config = dict(
    n_kv_head=12,
    attn_scale=0.125,
    lr_mult_up=1.42,
)
MLP neurons of a small language model. Each row is named by its layer, matrix (down: output weights) and neuron, and shows model dimensions 416-607. Each number is 500 + 50 x the weight over its row's rms, rounded and kept within 0 to 999. Numbers have three digits each. A neuron's up and down rows have the sign that makes its largest values positive.
After each neuron's rows, "fires before" lists the tokens most often just after its 100 highest values on Wikipedia text that the model never trained on.

L3.down1842:467506493509584507510553487528517617500519486433490481469486489498478526498478534548436597563540345528521543552514588450537551432487598459532553515515441499496527454492544459473541550527547545497522561479480540555476466469499497519486528500513505516551503579523574536563566506566542509462456453565504457487415445577540574534571505549421528547561462485420531456518510472550502533468535494513517456537490495431507471492517488534520460526543446436566524560410492495545550558523486448539503508512586474490495557533486490536547556472556519532396555457515571520466418457505490566605
fires before: "\n"

L3.down1125:455461509477489542512508518471455576581428504453465428459549534461546519528583469469477455496481416514514511427519529505490488503533504551632528498480502417440523500546572569504553548487503548601442490421484584499583502528501499504463509474503445532506556570451493526573489483593496487450556428528539539519448478487535425439515468507533542488452531455479462460530403557460547535474513471516454480430534534527503415468483395517522546519494518545547537572472457529520563463536453533496520483454388454490513560490569461555502492521550496545575582576429436417498469517416494501581
fires before: "-", "\n", "|"

L3.down381:476574523488512556598584427497541487542575450597514455458503415497516428481439502470548552467520536413476472550539557471525445510437560422448522526511550502487578515505533474550522534570496543528529454557490570444443413564503460560450469480507496454543502487583484510533531516478571561475411443460572451494411449416433411566536533476532502455406424540553486486534548508539481503638422417486536555533488505480470464543497571491456541539470436526368496430508540508463547492495495496470593452506465485520463507498534456515450486467452496627460482523494390488537506433488526457557
fires before: "9", "6", "7", "8", "0"

L3.down717:455447495529493432542480478466509501435486594469575542456533575543484553554504545421424446470490496502522474490529555438639542574522548511607531427529517550518523528488482556504520487452512432579520503526532533547393542459534506491503438531543575518565512489523580519479467493541548472431516532547594474479465486533554526494470517411528489498511411531513500549558439430509561500574534514549517500586439459478587582529551471556513531563519510569562463515503351565551478417505457516524442603493520461612403492434494512499491510422442558613463484486531431454546561483577457522463
fires before: " ", " the", " to", " a", " December"

L3.down1055:514520468501488596483539524473528483546507464499466525554543537474478398482485479511513565515509522552500543377622526491565598460534594515551622535516440449613466444522426560565502571412533539493469495499495505458577393515567463459466517455414483530539532473488408418488441581432539450531497466423486541527527542608527534461503535474521431471464502469458512506532475472525437554554469492380472450516443384498462469457436501437556517460560596547467609537455448497555524394463442518458434484462541498475498455460497470515542424492426525502426503545443510479476525382475476503484
fires before: ",", "0", " ", "9", "5"

L3.down179:531506540494454470461460529450573513590483451508430535514496571547456493486557523467484536481543446546479530511579513585540448553568478565463521481466544439465500495554527513520438514524463496455525484555459623561449416586448582475512500523453410504494480573584543581409526499424579500495482438402401477523524613569559465554480573540477578503428517503613507495479538483527506485510498554537437540499519499499464489502468511530597525586524535441475519449454416441533487498552529526532544466528469462498517563467595494455476542498514538475457455524443483568483476422559485600472
fires before: " the", "\n", " "

L3.down591:403455594552413515531489489405585523512473496549565443464496547548542472567567562522542450506417445526618380494447455477480516515477490457448494523602522462449495498566556482431458523525578476495482519465459483429557496565480483599408416536430463407471452448490605477479547498470464417392473446551451548469455520495479420498516480450556436435517452464471590505564558575517521528451513541497423511577492532525615580438547470524512464490462470563578576511465470501453459489574451537504396478438445432529572511485477509416571456547532529499497475499470438497549510561467463496407
fires before: "\n", " |", "-"

L3.down1169:529493470577499464484512479456464439533540514519550426569530465578515480533491531474540441476529461679472477355467530528568514600503478424471537506542483478577513504442493540480472486507563520576464469537474597471499401485571381475557434594532455477499483461548609520560575558555459478573533506540488450450559492500562515470468438469542467464516419446571491572524514527496464520549524478549490454450547423491532518501461526534475443516489487554483425419562491507556476458555540505503396435513462567390571495486504550535433550498486483555515431466476528480490503376520580516552
fires before: "\n"

L3.down1334:492515441497531516441514409505483593554422477528516504442544456543470472395538546480434540516462469567527488515499590561438465592431567458497533576477542573574565452583504549517460460473550493490440488499507547346479502483516482484550490473380540584514567601569506477429435586520577416460468512442535528590484504515473467429458489445453449451495532457469539546508502445436486550531444546513453599535563457457489522448540432517477522545444475501456477519454433455567543525565492546583455494475503382536492500449485460525429516516478484502516550488473528552448577560550520435475
fires before: "\n", "0", "1", "4", "9"

L3.down1113:531498529590582488507512475484551544480469499478374583530465453424570560458495542462475508493483570606516511519543533482472504415487396407607545520458433530533564630527536536471556519509504589525504558517509626472604571448507538424437519603512470437573492525555494531479407465533470456544551483453419491543487507454445527486512499489450544597423487559530532527434380463441537515460481574523509526487539571512615481549514519498589489512497507425448568472429500475470448507514543525522431516547486503457511568451457469537458487456521519548414524508438411433502449538465501485495
fires before: "|", "|---|---|", "|---|---|---|", "\n"

L3.down1348:532632497524441440497549563519493535555484532480506436509560598461542464495508520537552559423528537461495449458532417531531499584417507537495513474433578472521526586426570478545481525482458445585434616430511539466621488483560420541456410489568556479540479588505567523605525376556417488496430545688543476567469579492484485519424471514402652517565512417409561481513434418490499556393577534473499402476487486563516483467547457617532493520479568510427536512510478482524522512501554430475510458559480537550539532545511539541446504544474642519499509482506416495508438486563551524503
fires before: "s"

L3.down72:529493551524515449505536448520491460528465512504454559531532555507456484608379519554414531565546507539526474699440493427468492446552434553497473513490479496482470421528495509512420542503427505480519483384525474486501534587432531407482404440431474514555542488509652394546428518435531472465528499522535536496383421530499502487494542605573560652564491448576501515448530411475578426482549443462538490441502462490463483476514491523507561463462489569565445440499527561411540438474614522457432519494517537448412565598506567545508502529528580518520494397535591464502437464505509561516
fires before: "\n", "ing", " and", " ", "ed", "a"

L3.down1487:444425484529505524439426385467522543439526507532477446463511501489450511455474533437614479471459510498571508512506514489505500501503583420545386570551559504564507621502525518536499544441419497468553546547455526489465525502402467455598513591527519515529563499527506489418396464519534524464461529465511544455460547491562557509475498432586527512460441588496500512569563513565539475483429529568436497561431551501524503553617406490507623463493432519447500514531509583559444489564512588440487424486446524525490597503548458508516457444498499468571481566661491520453528483572398453474
fires before: "|", "|---|---|", " |", ".", "|---|---|---|"

L3.down927:505424509526598538513543489487492550540507528513552484525487569483543506442511610505472457452506467673515538528534569544551449556434480438508527555608585511525453508465445518551550523503491436490494523489470524571489506532491429508506481541530485558517450461532471524543467536528483578494529439507547485446401546394458499538492437554531524488499445501539595559556470485475570506473459542487531506515504576484446486515499529465496529578499658549434560432500494388513570519469502472470475518438497489507482541470540548498569483535493493496528502451510466510542619412488518500551
fires before: "\n"

L3.down1374:514490582567527504514414533553509566474541545511472508467467461420549559498443453493437528515515464569445467565497495573493492504607592443538483513507545427516506529523471559522563542483426560513488509495524518570452413470498487556507525503539514475523542579521447510523468509475462555595447409490510545469424460503511550479442546412504503539480532592473508432525517459505562558528493589536604543464532562477486505502438607565512520442473470554556581409472501509535484472403521470574503523564506565507498498519459499415493434490519584520517434508458540637479512527530431528482
fires before: "\n", " the"

L3.down1416:542550515547559482488470550483514551549554521555539592520567565470484518483437537565456513521554526714509545444532480447504502577551498347650504557425523489482418480486484540508551487460557504514504494531520520566499464470490432473486425567502474508510502460578490559495521484461527482515486486542430418463528443540421532427489469468529495485510458490525487476492534454587502500507572487438548473495506484466497448523523590527515532481436569494456470526500467507506533580457497468491481472416422527401536552498543488518507553479517481493524491537459544518532560446539479499536
fires before: "\n"

L3.down1626:579472521468478523536430406498504589503427451507538568526418461504497585494449548495468499557548520472475397608542536447513548475498494509494528467472449484454514496491385583557541532482481466481516327424514507581497509492515408417521581503523476441503551456472533576489474462465579540451496594462548578555444517544520552483454460500518472521517423550567440560444480431490581446421499397451415490482483453509445518470461494485567568565483475421523515495438473540521530506522528530492501425429534472614479459521467495514503539455484555437516397499522507450503476555463420561463
fires before: " ", "\n"

L3.down1156:500476497539491605502467390514534599544587470487523535569532598502502542531529535482471456518493463517498531567409478562381457603549455474517533405502469474428535485457447459449494434506493570556473465440425406483482611497497520468524473511446423478566487450480521507442551459499453546541436549453519528563493479500641586412516529574508501536491518519476495534497602505526500544574419394445577543474505522542467613540567493543405493517627500494380490520490546500484473437434503416518539494479545395468520436413431520514503545511583471443458507562497611485631530521486469569537
fires before: ":", "\n", "==", "s", " =="

L3.down1658:513567438391525514486489501539467548449516453513539456507511484564528539549435476489506454530505470474460425547452472457508474540579532521577511476455504603417564519599414491568470462571454565570428440477487613542516555446524519444482390542453534464554560460582459482493520436556423614419376610511585525510460524518481484492529494572526530437377375550529521506557454526487518491482505587493499519446542449496481470482547516423399471455541490469503549514448541518461534474434532420471517536515446416533563474502447481563519485488535473455550433533504484570546503497525461542425
fires before: " ", "0", "9", "1", " of"

L3.down1002:469486574490471504543466588432557423580497529488459560569512364415537527494542547484528450455546468467514456548456531487542534522500480465532568443550601416480429641477514537520529482566519557444513522609519597501468481486443420530497454528465577494496603617621511480509554545572467546588537462515479558456427624532533500539483428533515525471591440519484484541531549412489445472573485502471516438425528529403459465486493564600526573480447475552409502510498393444466486452463437509497547526484494493497531510473449589570493528573460521543509458537493490497527504466384534518572
fires before: "7", "9", "4", "2", "3", "6"

L3.down858:572444519525520481504460404453521445561461577537504399530499521525523462511434500420431517544496520482512448457465499533492535583488450487501482554571438527557543584462480443492472491532525514623541545527613526435364501457537441566510505517472460537517519547481452537430422526531435483509481590559499537509558465495453493489452540437475497462486521530465542403543446548499543476485484520504518498522504520552539539500439432559509542478520503531509552551456461456595447452550538482432428502464510515522508408432545519488531445525469470403492518533523444519569590542502501522515
fires before: "\n", " |"

L3.down395:431531451556468560442563431483422520452485443474583558535536452469498502493557515491576471612461513508530546446495471524499507496520499398572563539520504504438499558302475468487501503471469533524570546446492462464486548475509555421444481474560456504480469535454554485556473590512605399509500466465496483511488523528490376501566566541472458501452403542523500567472582540582435472526407512549535492503449471498510522540503544536372507483578547459498592472546503514531490507487577500497577440499478487512472477409524495468586395492517578490472449432556546517516487475577615645468
fires before: "\n", " ", " c", " |"

L3.down1652:476536424461547509497457483475588478588431551542563486506442451419476432484481465512583416544498472568538573526503569500540471426443528508480526500573574470489560442495391496504437542538540542436444569501532463467504456545416496593495502440577469499458543535489560512550531494419522503426491424490484584520504562470514553455446457470375486551436445452467482629581475389598530480488471472478498436367482528463524588424450580457609539515471509519445495439468546459469482509426474439481484478470491547451462427426572469519551522513424504554495419535461516396526588573533552516422
fires before: " "

L3.down132:445555442434486483538499453543509358526529478524526451524552516558545475584478456535527493605522573468480541522572487450571520537579575535487496555584417424553594440456467465480502538410555474546560580512520435401498422472495525449544485527428462526477579511494446513534447490526412552430472529496619463528491447471483511528487518475568582511474499505487555430553630481441477415561443594480546533530519613516493433499567507535544477525504454516536496483667497467425539478526446488539541507508358412475581485452416480464555499474430551518448414525511410486472423522487522539412
fires before: "s", "=="

L3.down1732:494491461480583501471426547507525518524602548575550507539366567362545417513459573509478420531442515609466503509488395473540479596505440412556508485523506544435490402482545542435555513520574503580441490513432514486475427496498553471567418636557511449525492491577495540573462533549593524523424524518521479496470496408459480473514488526431499509543474457477429478461550547525469458439482474533472519494578474535511425465522528535463571467455577679429473539496481445559481599516546539511589462515323454454518491485498557545512538534541472484526481463406526428476501485532430571473
fires before: "\n"

L3.down1805:490511518419425405492494492475474566520491517572515582530540513534489525420502491486532532398507549472443493485566413426484577487512507465519477522597475466526526599465503469476520473477534486524569527472464511597521561547566445468476487609533531527521481490443528552501502478535497445491561519488526477590400428475484489567450574520497475498481521464500481559511432504522489492538562490449510447491511551609559493476497510438432485578426468468455458441465540513468550493545439547523524501510507443478461534502491561533429555468581451573489539483475446448506486513384515481515
fires before: " ", " of", "1"

L3.down925:509496502411440553606537610482473460510569563447464518492506504416492527514567501367517521446485516565479479479493536540659486458516470440534553505557501539519618522512523585428513511518399609476636484583463481556628505526533553524408618544552431573588450509518523463445404415463576516403522496529533489443529599538461389530515426495512354565625544463507457484485548477535524566486532498546475552541540512489552506507479598590474544489562585541583468584550478499420484466572564492441437525535437540470510403522475616473429432568527500515522429491476452480471458525548555528514
fires before: "\n", "-", " (", " ", " |", ":"

L3.down985:566465497565483485418528445449465505521590503504539472540508520576529477558483511502547405511513431528527501496512471422474525482424488538365522473477442489490480431448534463516547467547598456566555563513404482499538529441498454476536473534513468462644467455546492551500577491426512556518458382554493506561512472465457452588484440436513441531481452496546412431432515468524529552378510478542414492496459560492570540452540408532497451486423508556527412478490487577469506547508498464482503466626486481473483466557574400542517379494555586463434498465549458535486533461593459513568
fires before: "s", " ", " the"

L3.down1408:513517421487517568489506472535583518530477608563495497448548521449483472452509482580593578490476570504481489441508498532543489431506479457466391497454461486519598548563524461427518470566519357522493488514546449434493462523514502428536516527383523598491531503501462583552513466511437503493518515475551470494538496601594448423525481433496531542535474453432517468571530483614549395351413481498558534589507514470504411484485552431579588489563443555485524493482504517558442443483562437509521569378523463596477548477466516526521507492567598496481473443591517445543506532497581503491
fires before: " |", "0", " "

L3.down1958:453568513521461446513525444517507472487493477457546441579466517457457530524447509556414400369457515517475588491477465523454512446552457486578497501521615481517452397498438491489408525411496495463498509499560594446536504426441451595524562434577488473523410532458505504541523495495496500612485533608530506475520556519579479551523542494547468469498482507466585402451464573500444502465492509456533623494449521514442592525591484555512526542512548449476535404603520518584474565475564466471437418441506488492468391542572493514537557482532559561489418514496507489566579502473464452566
fires before: ":", " |", " of", "s", " ", " ("

L3.down146:484498557426469479471518534442464488495469476538525480436498483410401453571470627458571549433565514544574544460553498457304560607476545417521504513522496579560543482504547576586527415450527426672411434574552558550476484571506476476412555510559472462549380503492528586524443406624440512393486472448535534543520504519476430401493500453488518507486505496545503444482508520515487407517516456517553530406545471550578542487519560551526456527631538458426483556573512562505475541500509459519543533536468532468537506491470509513432512553480547510568572484422506484511542508529505521419
fires before: "\n", "==", "===", "="

L3.down1080:493526495509504488514496543456524556489424529537550519467499473473507461509359548501538431464501478573517434590387519460533502596443538488482494562595395417586470538486502501460546574447532436440433447515515457585486540422466411528505498554564511554512455423532547455503441502605491532416476504473528444519507501442499519488586526537534490470470415453501420492509435475498484512537407568518555482516597550476533419496560442522530553484535560525538425518496535497576516499530466462552451430602390518484462526548519506474403590504504456475535435464479568527531543496555579488494
fires before: "\n"

L3.down856:468519597453609446634517449435455584449461484459504425436488494394450549506440465570484479444508494568495412517503613516482537483531566487586505491451523512511416529564474508412532473466500516530523507602550513437545427478495512493601569469465422572438514455517479551524531592475487577543502533499500468449399503548379577568531518386476451488550528488462471537531453503511471679454515543641523482459509516553520430473496561487483505478455499550528570527483437509458515508577459473604482549512528512471494573520525511516527508537486576544560522504492544500414528492426444542504
fires before: "\n"

L3.down159:519508461500486467474455412464494498494465560387478475487486526504533507535494571472463464388452602567502513539494509516500454517568563455445489492548501576492459533457483483529440610411569436583569469482563434481516513535456548479477584474483494520521491473480458473452433490450601463432495510493532538419538529462507500514430490435539575435446508528447463486597545510526480432543494434490381486536457488481435471577453512474555546451501509518548561470487494527481461474470608531495612435493496560552503414503488540356433501518466491453528402514532546512444517550492531517478
fires before: " ", " |", ")", "\n", " tournament", "8"

L3.down549:447473497410505539511537501498485510473480459455448456534503512487515550616499540552484540502493512539510432522474410422549478500487467488564538500527533447501500426544552462379555468427591563494482507476480530504485477533564502537560365574481515524500469484514543497570457495580495555573457429521622479558495449527520508422535464547438460519551516466431497505536477538458542544559480557500443548496548517509513507514537474447575410466401475562493332453454485436480404581486399501639526484490522535545458535569482498432521490549458518467397457505430478477507468467519515454509
fires before: "\n", "The", "===", "In", "-"

L3.down389:494501557569524494507443435521508510511522558490505410459550420461545456532518609555473499495494511522457548522526481557536482564560524498523552399475500482468566563562454567494526432557556364463457522520465551532481499514466472496513435561551489419558404532545415576505569484477505491499418465361558459531483439579579456456537453480527550554535473480501464471486525449535549490478501554456498558526484489510494460511450546530493536532447516472537457475480462472661555541519508526517564467438429385540569552489509461456436502480552510363542479532445592493510535514469421570476
fires before: "\n"

L3.down767:453482485579562439523542488473564454512466478506444470535563478522439521480474424485518613452540540521419480409433518431530511474453582481521426578516474532582512523486451557531548517560486535412493552474561545531402491530601453499566594435516449487450453514573536496545433512535585535550476463476508548559495503438538436504607587400510543522499508494533516474590459506463526489528517498413470530505456467534480450595440531484384534467551494571567426449480573522462400493473557508486513555604418459472509552460488511592442484474469518504410503478536462510508597421485447382511
fires before: " ", "1", "5", "9", "8"

L3.down819:501475529517458402572424504439442554522497518503507507508521508442563492492507567512511516472572530542533519525520484482443440507487544409511499560489478562590549502611540621474550459549546504534468472465575478443466428473562458371499482525417490436471427524511466524463474516511569482507530460409544433505496533420466577425356483462480539423496473485505561553498518480504515505421466601526515516520462481447586467498564524647527475509421566479464547455447549502577482510435496469521546458550459510508501495505489505520540546496495547499513501518446597527463453506516484540445
fires before: "\n"

L3.down1223:392507417451432452577526526486582543515478478519445433563481510631445542521450573535505530529474523592505587525508465536415468459492456577538526535547497327586563525438460419485451620538462526525487438421550494506540468518489473537548507441585458548623465447531489532459374527519456509406462493537478562488533415492526542496541582407539502516507510437545483443517579501528522529482463520506456476515448544536464432429417500552464448507584511433437519473448480518527592502441519521529426415577566470528516549449478492391600509467550537489409540440532456484481496440502501519509
fires before: " ", " |", "\n"

L3.down1318:571472565450423544548453509457489445472528426431462493535555465441545490565537461532549514506519477508492523451509521452469468361497493445477523515444495563475526489523420550517565544539565493536494539550591412606590485574506533529563629534463537452547429563518533530478535543509438343513580460533494473536554402538454473500509523490565603511457626484496512473473474525511516553499445467488447484474498598461647530441435449456469529499544535538602542482403453483496476415507551455491542529564485482477556476528416471450459507451472586441551464489394466464471501541531438529472
fires before: "s"

L3.down999:485461372537483495597406497505461571443471563444492528491453482611549572467462435453550501499454462470479595408462582548597475575471496548543466572517423491519529509571457449532428520453537472482553557541404509540548478519536466467510418463624467498505535494518506417554461417530513488462505584520557484498538448445475414491505427621426543558555616513450507599373470482564457513499421471523528390556463524532445499407439425544448474495555505481464528514429507486485566507440342529507508595547517579491538490481500550531471502487529474511478528503507420513466448466519471390484
fires before: " ", " –", "1", "2"

L3.down610:567511505492501483457454475483554496455479599496599550536422491440473534472525516487512456436553441673483557483507504499493488586460504408513457554571495490453500495564552483538524482540608464526450495565506473561488510449480481504468463585444565457515514547497498583543484446467506522488450473539441516488495518495465442455444462485472545504519540463490519515420440536564527584543507510507491510405482563502490541519481421435486500546557616585503433528541461478478527503450459523498495430488365457466534592509493575401550500510484555410481488438443495474622582474554488493495
fires before: "\n"

L3.down757:488487407437525557553497436572512504407568460591465406441517478445437564547442610593512499473477527490460565451489433474451540539435514462502571513482528469529397550529390447478439472466494450495488569505513507456593474438486523527514502580606546440494522493587557520509454518567472453533499511463472489519460485616458489583504554640482474437443460621527434474448459543461436560542415597516504540505556483553435528561509559469471488487514481609418508481507491437432529534444466569467489514440458483539426554463508586614610565459525571447503480563576493505557611517461526542494
fires before: "|", "|---|---|---|", "|---|---|", " /", "|---|", "\n"

L3.down1804:459516488628534478438453525481523489581504567539500544409437508464507520609504515556563546445451497529525514383518529535456487529487521458399552568510500498554530569590516430467536449535545464522498509535447575480448379494538480467527572471498479506609512500591500543500496459509449470581493482513546512506526509475422438518553499521552447433492452492623539523535504522439556485555456550545453568461473406490579593558564478562357520511473500547513484502406465434526467474513460565521502509561464439449572480488519479533503500497460511463499520555424529403510563472460449512527
fires before: "\n"

L3.down1264:555459416550521493457474579444539496592411500489409495599430456467510588526544536471568477429559515525443574473494468449625495500460544490563564556506393505482494519506613516562445463613491540480456370466512429506519450538428461529398554434601479482483481534496456566557414469427561550438544552460479565516427450443469550596374512406513441472569446389419460521592545478411418494473515471438594597481537518550450530541427611528517587492479515480509490487493463471493497515519437568510528468535443431514516488407503539490482517499515486561522532402480503523530422468516466509564
fires before: " "

L3.down266:557506539470501504478520514503520528568517576533558512487502511494531534458446529513507554495446469725498530444501503427529519542476481402538503495451505472511498485541487546555557479447549465499474492483423488482487486497521420507496447581552520499544508443584480540531471537548468500485410473578412339383500476522496506493500495529505509477463438486538529510552573474586498510467526497449485492484473476551509546496507449447532508485403525497425412485489494462510532583522510456512469480519452491434516513457526506499487539498508482506550470567494572516541511448502487513500
fires before: "\n"

L3.down1108:492409517478458586444537558477462398506427427526478484589522462554460534465518643457461459584469493497557539499533473498473515478399471568543647408572528487465623518540518555580463479515487536535597491442487535507563485504524594558559480505442440432621437512473505517518441498554515512507508480573403573627509530579536521502504498478494496489497564532516483566443547475507507507502454509498506546505508447545460449495404455554555400492390434548556512562583499560499571580440505501573615472544493525458461470461470547469519578559615462505557482542466551460487472600602509440453
fires before: " ", "s", " a", "\n"

L3.down1722:550457568483550471467346529504588455498616476472499479418569532496549491553493480445556525505471550428474552501491481508598485530574625477532406474458514536543564497425446540495538550430593440575451444473461443576522463561504474554613494457498436531562507581484481474445498485477494500504407401444555527586532464529415510473487488561523503528465483528482448513538551522501515512591499584503531525488480450476442503494474394551502409554488448477607480427427469526406477449546519511411542436469514500477506521496473563516565569465589490564440494482493430464424490426533547402637
fires before: "s"

L3.down406:494570610509563456449468564593456538456539496431457584552440547500532495532502457540455508477568601516403502559583560565482428428487408477456415587585435395499617510482498492469545578468485530422525496468524510510503540456499529488425518495503525511510495505535528528515414459515560481515493530547514501497560596530407548601533459572432534540473549507502504449482517453392562430480551605423490434515415506580498504492447490522525500516556482495493465487493552529450502396477515451537478466473504565510469594509543558506476532530531468480486532476505503462444424548490450478543
fires before: "\n", " of"

L3.down1440:542472523448569569498513575492543474558489419562568457539498537585578502505595514562565583518516542601496497528471502524588527447520561504570564550551369503535555466515520529454538546492541522465478473489539461546463482412462514437499502477523414512428489452538579485482515522471474501408614482495477582445479426480501565467498498393504499496411513521433387596421478468541490455491481494498533430467482469541582458469533564506522432543474519486495421502463466536477572585539443444498532457625591480599525551653471513480514458505506510503504551525509457463504465561440524437522
fires before: " ", "---|---|---|---|", "|---|---|", " |", "|---|---|---|"

L3.down59:422526500567531569520513438496529519520466438427502493550631408493480492579538511488523512476496505450510516466492536509515517430601379464459490493539505522415506559448519562522561495515458481464391499461485552465407509517437412606537507405489507482575420568517516446583481483499483479574546450497457519618523467389550496492448517507435510416476566540555444454495539526589582519451511586514501561505463434456500458429530555549479547436575535510504490309468530588583529513478480518478535521531420492599500513535554475590490452480560376512495523529443434452501489500533648487490
fires before: "1", "2", "9", "0"

L3.down215:494456463574506519496430539524506458480517551497541467494448609509488502543446546480496584592544503743500454592525497465536519610470482424607461494498523495439551522502609475568555497505551489513442426539480590509528473536495473481451455558430559470567396470504551511543582416511461490520418482525519487507465473463484488441466544421456504526554534533471479561408589436492517494472479452534558564467554549492486465495502475518498517518507572569505407454486473437599503502452473526513555415529375514505486451383372496428594531553567519443512443451378480530563510469473396522487
fires before: "\n"

L3.down853:529538493513552445508478553498564566457506509502468508468531555520440514500498476454523514462484548510530561487520442547398431569516506645622479454616416462533376549459499618420500474475507439548493534534405502468512470473577388555510585597500480512448562468556394501467450520528423383482439434488527491412434536498455533536499433517504496538504523472560447527498439547515532392507493446570518453604459505543461538587531604516475408564558424497522486581545541441625478481573470526457447524499412467556468481440406540423500506466487434531581577564514488507484520552452503467458
fires before: " |", "\n", " (", "0", ".", " "

L3.down1349:437413492499452516487424435485493525578519539537420439535415480476497621472513513563522439437475476592500582428470461547557472536410527433423555493470448556487478448483601552536529484486555513574485524391521650427552504457439412513483508423474466524449464516564449560510588540554564504403495485446468593494527566571457464474477454509455580503458468530450521484560484517470440532585567580562535491448570588441543444503505523514504466541493495438504578399456483479518477520402475564447608535554574430547532540543484552516477459450545453502491448481430451513412457476516457375542
fires before: "1", "3", "0", "9", "2"

L3.down1397:505452488592573496497584458483443451581517596567545518587459486483475452447544536549470527515540510654444482475566577450531557527535460478533453513505423509466489476481502524548455529507492560483443538519555500559546486507480450527583450586483505439562424507541474518460505487521510553468490483488493537476544510428494457537502499479513493462523479515499530426475628469522561505417538594499513501532547447468443507451487486480479469449498545530525446428461484512496502470449468410504466462496405541473553561519553518577545613588516468408548456484396475535442537552523538423502
fires before: "\n"

L3.down1309:480425446533532502521346508429524494581419555501477477429529443551528496456416507534507464556543506527497583460522636571540487546447583500393551436490474476514534549565460554519522438506518510448494543535562507572486592436504478509501487475484549556504467541509548505475430503535486483465532521544583448524425527524489429477481557471514546421557449573548571486601464569565531422492429436586496515499402455435437448527627572478447609522472532421555447542497505549486465509446591513471559537538519529526533417529436513537486571479605618528494521502578494415521547474477563434529
fires before: "1", "s", "9", "0", " ", " century"

L3.down2035:473586463583506479460459550481492514466496462536578489528599488541545513536445430528425563551524525468433572489416525572459481525469511500545525536583479500415604589401650503491430467575497581509580476354530457376533583565546482571501503467460558520570550575509495464484448509436496494422436497495473451591591487440645480543530517489539541549478495447459509552508494535561484529478508443516507461546464503469498502478510518501458547447603496442483468471530509599489449432509570474500587427426539517553523548562560482459480514504530493499450564477528474451502509482496572539583
fires before: "-", "\n", ".", " "

L3.down1105:443542497499508540487471506429460492453535481534516506443425554495538538427493463471555415484474549545508438562410483502550574516524473467540479517537515549548506531519451496502495484391501501493596550563467469502504466431360493472461426491505573474565561493528531470504423556488455478570485511505486487471457543502481540490556471483494511511553425456503555550548536505518438546497493489508590443468573506495466531579467477514449486547472464541510553476539530524482553516537516442536476398505402472462527510489454605519486529552494504506606462571459590523512495529448549507444
fires before: "\n"

L3.down471:432463545605516538466462539585557547542489569592555481575545628435540451492438503565448471485540499696511518612533558373553472530498478460604504561534507471489338461548475533446485476555470480546449504421478558612541514447505477507465523569485562497454449487489574445544402494478425498489448437563427509451513574482494565470523520450509517512539516437523505555499572458510502550520494569521559600473521576437615431455516504494508477475513490531525487588461451459482539525487498495397457460510426527389514496504476557430482534472604513480561475437467467545474457472500580455483
fires before: "\n"